Part of a small language model's weights: 7 heads of 64.
MLP neurons of a small language model. Each row is named by its layer, matrix (down: output weights) and neuron, and shows model dimensions 16-79. Each number is 128 + 32 x the weight over its row's rms, rounded and kept within 0 to 255.
A block is one neuron, or neurons of one layer that tend to fire together. After each block is what it responds to, as a language model described it from the Wikipedia text at the highest values.

L4.down425 [123  98  84 151 148 145 111 141  79  74 161 158  28 174 102 109 166 107 158 167 139 173 120 138 135 152  85  42 105 123 161 155 177  81 155  99 112 155 128 156  99 158 123 174 156 120 157 177 132 198 149 127 159 128 126 121 119  47 119 176 136 162 111 104]
L4.down660 [144 121 156 143 111  65 117 122 108 133 152 139 174 163 120 195 100 179 114 118 115 129 169 168 101  99 107 115 172 103  93  66 101 146 103 136 159  94 165  97  46 128 130 156 184 115 112 112  95 171  79 203 142 146 103 131 156 118 122 107 130 119 128 121]
L4.down715 [104 104 150 110 165 148  92 150 139  70 127 184  63 113 132 107 146 102  70 141 131 136 133 123 116  62 130 117  75 133 137 101 141 125 149 112 131 108 210  82 149 138 146 168 142 123  83 141 120  41 150 154 110 132 127 152 123  86 168 138 162 152 118 113]
L4.down754 [119 126 157 117 201 136 123 165 143  97  87 115  96 175 168  88  39  99 154 134  98 105 159 105 132 188  63 121 111 182 146 148 122 130 101 111 173  73 128  82 139 112 102 138 126  85 135 119  53  94  95 151 136 192 148 181  78  72 168 173  99 167 149 169]
Word-internal second fragments

L2.down680 [123 171 108  98  87 115 165 116 126  87 111  65 131  67 122  19 109 156 159 196 171 137  76 139 129 125 181 138 129 181 134 143 124  83 145  94 144 164 128  65 133 169 147 214 136  51 139 143 140 107 146 104  96 185 186 155 137 163 121 123  91  76 150 125]
Table pipes and word-starts

L2.down157 [ 51 176 116 107 183 161  55 129 110 127 137 146 128 122 195 128 118 137  83  43 145 136  95  72 193  82 186 170 166 124 128  98 189  95 171 136 156 107 183 112 102  91 143 147 124 105 118 123 196  91 150 165 121 131 131 160  75 165 163 182 150 143 151 134]
Word-initial w fragment

L6.down282 [148 150 125 131 113  99 153 151 197 145 122 132 103 136 128 107  83 169 105 146 169  70 153 213  87  77 144 154 141  91 168  77  87 140 100 120 157 114 165 106 130 168 110 101 154 121 213 189 144 112  69  89 143 150 107 181 114  92 121 128 158 118 147  99]
L6.down332 [183 188 129 180 171 154 142 167 123 148 128 177  97 121 166 133 119 144 155 154 118 194 163  58 155  89 145 131 139  64 162 122 136  73  74 185 115  65 129 151 114  87  92 140 157 171 137  96 120 157 166 187 161 158 133  96 123 112  89  72 141 107  57 192]
L6.down389 [103 109 161 113 121  89  98 167 113 122 127 111  92 140 145 127 123 192 121  74 109  82 118 123  96 116 104 140 148  99 129  94 124 114 139 135 157 115 114 131 162 169  62 170 126 160  99 131 111 152  84  97 200 169 170 121 146 181 142  67 142 115 136 153]
L6.down879 [151 101 131 106 147 125 125  89 161 109 125 129 137 113 142 137 140 100 136 116 132 205 123  99 146 128  93 109  84 109 111 122 139 107 103 159  98 130  98 136  77 129 153 121 139 182 117 114 185  95 118 103 133 115 147 149 163 106 110  99 139 100 142 216]
Mid-word fragment continuation

L6.down236 [108 119 113 108 129 133 135 174  65 137 130 207 134 155 142 146  90 159 177 141 101 102 120 142 134 158 138 140 124  94 125 176 155 107 180 149  83 133 158 155 137 111 145 134 125 132 122 120 148 133 101 120 120  69 175  81 184 150 154 160 143 107 101  87]
L6.down329 [ 95 121 144 130  99  92 116 140 151 162 207 141 113  96 146 131 144 128 151 109 159 152 124 179 123 156 123 166  83 171 182 118 125 135 132 120 107  98 141 131 146 161 186 140 118 131 138 146  90 165 108 125 157 154 196 162  82 171 166  97 181 177 155 122]
L6.down341 [147 125 178 123 139  86 139 126 114 152 126  77 137 109 113 157 205  81  98 163  80 157 165  91 111 144 120 122  69 108 155 170 146 146  72  85  71 185 168 101 128 138 134 113 131 103 143 143 140 127 161 135 147 156  98 154 138 113 119  96 137 130 129 122]
L6.down458 [125 142 117  86 155 139 131 190 173  77  73 103 102 187 171 161  51 199 121 130  88 155  77  38 180 176  88  79 132  89 110  94  95 120 175 125 132 119 139 110 113 136 121  90  94 115 109 139 131 103 188 164 180  90 115 155 187  49 133  74 159 194 162  80]
Table and heading cells

L6.down85 [ 83 133 100  11  91  44 166 120 132 106 170 189  53 168 150 142 174 194  89 174 179 166  70 124 128  97 141 133 137 160  86 127 133 137  45 143 135 175 138 136 112 142  89 151 133  70 121 179 106 128  96 119 174 132 123 169 105 134 141 150 127  38 130 157]
L6.down356 [160 112  89 141 165 166 113 131  98 191 110 125 149 126 107 125  85  86 117 108  90  93 121 137 112 170 111  99 147 115 117 125 144 110 168 146 108  72 100 137 150 101 155 125 105 177 130 125  94 166 172 135 121 130  47 116 106  85 117 128  88 203  80 121]
L6.down444 [116 148 100  96 194 133 121 196 120 138 160 121 111 138 127 152  96 148  95  99 183 199  86 119 115 129 141 142 127 137 183 145 118 142 110 143 161 161 158 156 138 104 136 144 130 154 134 102 128 108 115  64 113 174 176 144 139 158 100 134 127 119 157 120]
L6.down872 [114 136  98 116 123 147 146 133 126 115 136 103 121 109 123 135 193  80 117 130  83  87 118 146 160 162  88 143  81 111 147 144 174 112 107 106 102 101 154 118 129 150 186  67 152 105  79 142 116  84 139 106 123  78 170 111 144  95 128 119 122 118 135  98]
Main verb after subject

L6.down232 [128 150 148 153 121 109  74 124 142 192 155  89 152 144 195 142  99 139 143 149 119 124  76 159 150  97  51  87  85 107 117  72 155 146 103 137 145 116 184 108 132 125 171  78  95 116 177 151  69 177 131 134 142 164 132 154  77 132 112 131 118  95  95 135]
L6.down435 [116 117 144 185 136 103 205 130 101 139 138 107 123  78 131 121 157 131 123 146 109 126 103 145 153 147 153  80 101 153 113 165  89 160 129 150 131 124  94 109 136 146 144 128  91 184 166 136 124 165  28 107 113 130 156 105 182 138 119 224  70  91 106 118]
L6.down496 [121  98 123 125 118 133 152 133 145 115  93  99  89 122 110  85  72 159  83 101 114 106 149 117 128  82 131 159 214 171 123 112 161  96 105 152 205 178 118 115 112  62  67 135 119 185 164 135 163 102  66 109 124 189 166 105 141 122 119 185 105 140 144 126]
L6.down808 [124 141 119  80 122  85 123 116 146 132  78 108 115 161 140 132 134 119 135 104 128 112 107 176 112 133 108 167  91 131  93  82 188 105 151 116 168  97 130  76 146 148 135 113 151 145 149  91 167 116 128 131 140 129 145 143  66 127 123 104 112 123 156 103]
Verb endings before objects

L2.down295 [112 104  80  86 162  94 105 156 124 152 108 127  90  92  58 191 119 128 127 100 140 111 118 117 123  66 164 133 124 145 167 130 174 125 111 153 109  66  91  91 179 114  63 143 158 131 102 105 114 154 149 123 186 134 162 116 130 135 138 154  98 125 136 141]
Compound hyphens

L4.down0 [ 75  94 156  76 113  96 128  79 135 111 103 122 174 133 154 167 149  79 115 120 115 156 163  82 132 122 165 124 128 113 136 113 172 139 139 153 123 107 152 143 135 164 177 111 132 121 146 134 117 122 115 119 181 156 112 170 112 153 115  79 226 132 109 167]
L4.down159 [134 168  73 148 136 126  41 161 122  76 160 115 135 157 146 143 185 154 162  84 103 117 174 131 165 163  83 156 124 105  80 147  75  91 129 123 128 117  37 113 142 138 150 122 118 178 147 200 116 144 108 101 167 104 135 186 109 145 146 144 164 103 135 123]
L4.down712 [116 101  98 139 149 114 183  84  87 165 100 109 128 190 184 100 149  94 123 144 157 165 142 112 137  93 127 129 134 139 134 146  85 114 107  66 128  67 141 167 126 171 167 104 105 147 109 126 153  92  95 146 108 106 177 118 130  98 127 141 144 140 110  89]
L4.down858 [136  94  90  90 131 138 168 121 105  96 142  99 104  71 159  87  80 159 125 144 174 125 153 112 122 161 157 142 123 144 158 181 126  78 171 118 138 120 143 105 119 123 122 125 110 133 117 157 121 136 142 120  75 109 117 123 148 114 116 185 151  83  95  96]
Clause-opening word completions

L6.down80 [ 55 173 100 132 139 167  92 174  95 192 117 179 151 159 106 144 150  97 129 143 145 121 118 198  89 113 113 148 165 138 165 154 152  83  95 122  94 158 132 104  73 115 105 127 118  69  66 125 111  95 150 102 178 119 154  74 138 160 162 106 121 104 150 110]
L6.down84 [124  69  56 128 137 163 102  91 154 152 176  65 152  56 181 171 129 114 154 149 156 122 146  94 165 152  99 148 138 122 161 145 184 112  92 119 113 135 157 180 166 173 110  72  70 140 127 144 152 119  73 171  77 112 115 125 118 119 144 176 161 138  90  95]
L6.down708 [111 180 129 115 125 144  84 145 148 162 137 114  96  94 106 115 205 163  89 125 108 160 115 156 161  69 100 108 153  93 129  97  70 128 139 146 168  85 117 132 152 134 143 108 104 130  92 167  99 127 104 148 124 135 118 154 170  92 154 111 107 120 185 152]
L6.down849 [165 127 135 134 149 116  60 128 109 127 149  80 152 141 126 167 111 128 134 124  84 128 146 104  40 190  91 113 133 139 115  87 170 141 107 114  80 170 163 102 176 165 123 133  55 119 199 138 125 119  90 112 141 163 165 161 126 126 153  96 133  57 121 128]
Person role nouns

L4.down203 [123 100 101 128 157 134 126 172 112  58 105 166 125 110 200 205 117 196 105 159 127 131 141  71 103  77 116 119 159 110 134 121 158 131 110 119  79  91 147 102 140  81 119 125 139 124 146  93 140 135 132 114 140 108 156 115 110  98 112 123 126 130 149 125]
L4.down422 [152 123 113  48 183  15 110 204 104 102  79 152  90 145 136 106  66  98 134 137 140 135 110 111 132 167 149 178 146 161 107 143 145 132 203  99 151 128  66 144 115 168 157 200 106 104 124 119 166  78 147 145 141 161  68 129  58  85 112 195 109 114  73 126]
L4.down583 [161 119  86 132 115 160 133 140 142 149  88 159  91 143 140 108 160 190  51 119 142 173 115 188 135 102 146  68  72 117 159 124  72 100 187 172 150 179 153 106  97 155  95 136 131  96  91 115 111  89  64 152 147 148 149 166 174 145 137 123 143 138  90 111]
L4.down776 [135  89 195 179  68 189 124 169 142 148 129 121 109 130 111  80 132 149  90  97 184 164 132 137 114 105  63 154 141 181 115 119 139 125 112 134 153 113 118 107 119  93 112  73 120 126 139 213 143  61 139 123 136 129 139 127 118 110 129 115 105 149  81 103]
Table header cells

L4.down27 [ 89 129 119 109 198 105  97 132 129 116 125 114 118  55  97 136 172 114  99 139 163 109 130 200 133  85  89 180 109 159  83 151 131 106 131 135 162 103 125 103 196 150 146 118 105 143 153 166 176 163 120 132 187 134 198 122  84 110 187 103  98 129 129 131]
L4.down293 [147 104  82 187 148 162 124 162  96 146  68  91 111 172 154 174 179 125  93 116  95 137  78 175 137  64 147 109  68 139 105 138 100 109 176 141 120 101 130 116 123 115  94 142 140  78  55 195 155  46 129 116 158 142 118 129 150  78  78  80 106 130 147 112]
L4.down351 [ 91 109  81 123 138 124 114 120 188 173 166 175  92 129 192 128 179  93 126 139 122 131 139 185 105 126 171 113  86 129 106 129 141 159  81 115 141 135 123 176 111 155 102 132 131 103 106 169 115 100 138 138 160 109 163 162 159  79 125 103 181 106 153  81]
L4.down785 [138 130 102 122 145 102 170  90  77 125 138 102 122 179 182 157 148 124 127 139 123 150 117  64  83 109 140 135  66 138 157 188 132 105 109 101  92 132 109 102 172 100 133 136 150  97 129 152 103  95 125 107 131 172 147 173 162  68 102 161 115  78 133  49]
Occupation noun endings

L6.down63 [152 170  99 110 121  67  96 106 154 116 140  85 109 110  87 123 173 179  77 128 172 104 129 155 197 123  74 178 101 133  91 117  73 148 110 110  78 149 124  77 103 125  65 158 157 128 130  99 153 144 125 133 117 134 149 108 141 214 126 151 160 187 134 140]
L6.down179 [159 188 124  49 105 108  66 121 134  81 162  98 152  67 104 137 139 122 147 133 135 118 172 102 136 125 128  98  90 138 148  96 173 118  99 123 128  88 113 134 138 130 125 134 122 109  87 155 116 119 115 160 102  76 101  93  91 125  86 198 199 126 130 125]
L6.down622 [183 141 136  94 117 143 126 122 109 173 133 100 117 161 199 106 139 116 143 155  72 178  83 153 127 156  83 122 107 171 154  65 177 170 109 115 143 150 116 130  91 102 119 174 193 153 155 167 143  73 122 126 161 114  95 148  46 155 150 111 138 149 130 166]
L6.down720 [133 106 184 130 159 146 156 141  62 122 114 138  83 151 102 109 150 153  93 135 146 170 100  91 100 188 170 112 102 100 103 125  80 134 173 146  89 119 103 103  58 130 114 160 140 179 114 110  89 103 172 210 159 130 145 156 161 141 116 120 141 126 152  87]
Split word-initial s/w

L2.down817 [108 170  91 144 122 145 132 139 112 171 101  86 128 133 155 130 157 129 187 127 120 143  99 144 137 100 125  79 141 199 175  98 102  81 144  71  58 158 162 156 136 138 176 131 129  99 178  91  82  82 110 114 146 104 126 182 120 113 145 164  90  96 137 169]
Word completions and table separators

L4.down332 [168 131 125  93 125 135 121 145 107 106 116 163  76 144 131  81 194 144 139 108 135 163 106 114  88  94 131 173 181 157 143 126 144 114 145 109 166 183  91 120 171 151 100 141  83 136 127 148 104 189 123 146 109  52 156 121  86 116 126 142  80 145  76 152]
L4.down395 [108 121 109 114  95 108  90 104 134 174 155 146 111  99 182 146 118 155 176 135 107 158 176 118 151 139  86 100 128  99 140 166 155 130 155 116  73 126 134 157 111  47 153 159  96 124 133 158 142 193  79 133 162 116 131 112 121 116 136 184  60 132 131 121]
L4.down398 [167 122 141  92 169 177 110 100  95  96 153 141 164 134 142  97 170 121 134 126  89  62 174 118 151 144 165 183 120  87 104 164 151 102 169 112 140 144 145 125 133  95 128 133 118 123 117 164  69  81  86 102 159 145 134 152 136 159 197 133  89  85  85 117]
L4.down795 [123 182 109 145 128 147  88  85 109 171 107 116 184 155 145 137 190 123  89 212  95 122 125  72 132 148 100  75 121 136 191 139 107 140 136  57 106 104 106 159  87 160 162 108 158 117  81 175 145 148 163 173 100  83  54  86 121  92 138 174  69 123 123 108]
Verb-completing word pieces

L4.down20 [165 127 158 124 112 130 131 179 153 101 194  87 145 122 119  88 129 144  93 151 191 135  98 190 104 159 152 128 151 130 122 145 178 117 143 153 100 168 153 144 115  92 160 104 114 118 129 154 130 107 112 175 120 129  91 156 149 188 137 114 175 198 111 117]
L4.down90 [167 124  57 131 197 104 133 147 108 141  68 153 173  85 203  53 125 108 181 139 150  76 167 115 127 112  84 176  96 119 147 153 153  94 142 112  88 147 140  90 145 129 159 113  83 153 139 108 102 138 109 117 104 105 149  72  99  66 145 138 108 185 133 183]
L4.down281 [133 154 155 102 131 119 118 108 132 133  85  95 147 153 141 190 132 125 151 129 131 158 113 168 107 128 135  71  91 120  84 141  78 172 178 105 146 161 165 148 185 106 115 106  62 105  95 194  95 116  55  78 184 199 159 119 212 168  74 136  94 167 134 207]
L4.down770 [120  95 128  93 142 119 109  68 114 130 152 139 128 102  98  61 144 111 169  80 104 132 100 164 101 126 208 128 160 128 167 118 161 174 170 122 132 121 144  28 124 114 136 172 138 148 119 107 165 131  96 120  67 108 162 135 158 177 151 154 117 140 109 149]
Wiki heading closers

L2.down586 [243 103 137 150 144 150 132 138 139  63 153 148 151  94 141 169 111 123 117 116 178 117 158  88  43  96 131 104 139 125 163 132 133 128 112  90 110 166 126 168 162 135 157 132 144 129 143 132 119 121  65  86  94  95  80 141 106 157 149  49  87 110 143 126]
Clause-introducing words

L2.down616 [137  87 121 143 132 151 191 126 111 140  76  77 173  99 178 111 101 105 150  96 125  41 189 155 141 125 143 172 175 111 127 110 128 154 113 140  90 148 144 195 126 160 128 144 130  98 161 126 144 139 121 140 107 194 136 124 195  83 139 141 114 184 138 154]
Verb stem completion

L2.down307 [136 135  95 178 177 121 145 153 110  89  97  94 114 118 161 138 103 105 103  80  95 122 182  65 102 112 114  95  48 120 146 181 138  75 133 126 173 152  95 123  97 171 150 157 134 122 138  98 110 188 119 132 129  99  72  95 186 102 212 160 152 141  97 143]
Wiki heading equals signs

L4.down26 [173  42 167 194 137  70 133 128 178 136 118 123 104 136 157 144  92 132 149  98 229 160  95 105 174 174 129 120 149 104 125 113 114  98  99 133  88 156 163 119 148 124 140 146 204 181 115  54  71 107  81 139 198 150 137 106 143 174 103 192 177  86 171 113]
L4.down117 [117 103 145 112 120  97 109 167 163 141 171 157  29 139 124 143 170 185 146 124 123 115  87 105 115  74  87  95 150 213 178 139 126 136 140 146 113 152 111 120 130 127 111 120 183 136 111 141 114 159 111 107 126 108  98 170 105 211 140 169  87 151 142 215]
L4.down297 [142  94  66  76  78 117  85 124  93 139 196 140 126 168 100  87  45 114 121 154  93 184 100  92 103 171 186 104 139 109 171  91 129 155 102 143 129  89  91 178 121 133 121 146 153 104 149  86 189  81 128  81 151 111 145 132 121 125  90  81 140  91 116 115]
L4.down883 [126 127 167 162 127 139 141 112 202 115  94 176 147  79  75 158 120 146 179 118 146 131  88 140 122 128 201 140  90  92 100 135 101  80 103 134 109  87 102  84 135 100 157 126 185 136 127 122 145 105 115 176 199  88 169 144 110 110  86 101 109 151 171 113]
Second word-piece after a consonant onset

L6.down29 [185 144  55 122 128 107 140  60 138 114 110 161 149  70 124 128  90 123 149 149 144 130 163 120  78 154  74 133 127 147 130 149 100  91 135 132 146 131  74  95 103 118 183 138 112 119 161 116 115 139  52 167  80 149 158 139  68 144 150 116 130 101 162 145]
L6.down57 [126 124 152 168  67 120 113  98 126 130  82 129 133 127 175 167 132 130 113 137 155  64  94 142 188 166 163 141 159 124 132  79 133 122 111 171 102 101 116 107 108  86 130 114 117 112 141 142 190 129 142  91 163 117 148 154 123 127 138  94 163 152 142 164]
L6.down151 [128 127  87 131 164 147 159 111 138  68  91 103  72 154 141 129 145  99 123 166 133 122 177 120  76 173 207 160 135 116 139 172 138 133 149 186  98 149  80  91 191 128 161 112  71 106 135 135 126  89 153 104 177 151 127 164  60  93 131 134  97 145 136 135]
L6.down489 [ 97 122 113 121 122 141 104 149 111 119 141 140 112 104 124 169 104 132 150 164 105 186 140 110 151  99 180 113 166 131 170 121  79 129 161 168  95 178 172 141 151  99  95  99  96 145 119 181 122  88  97 148 148 107 113 145 131 138  70 134 108 189  56  94]
Heading-line terminators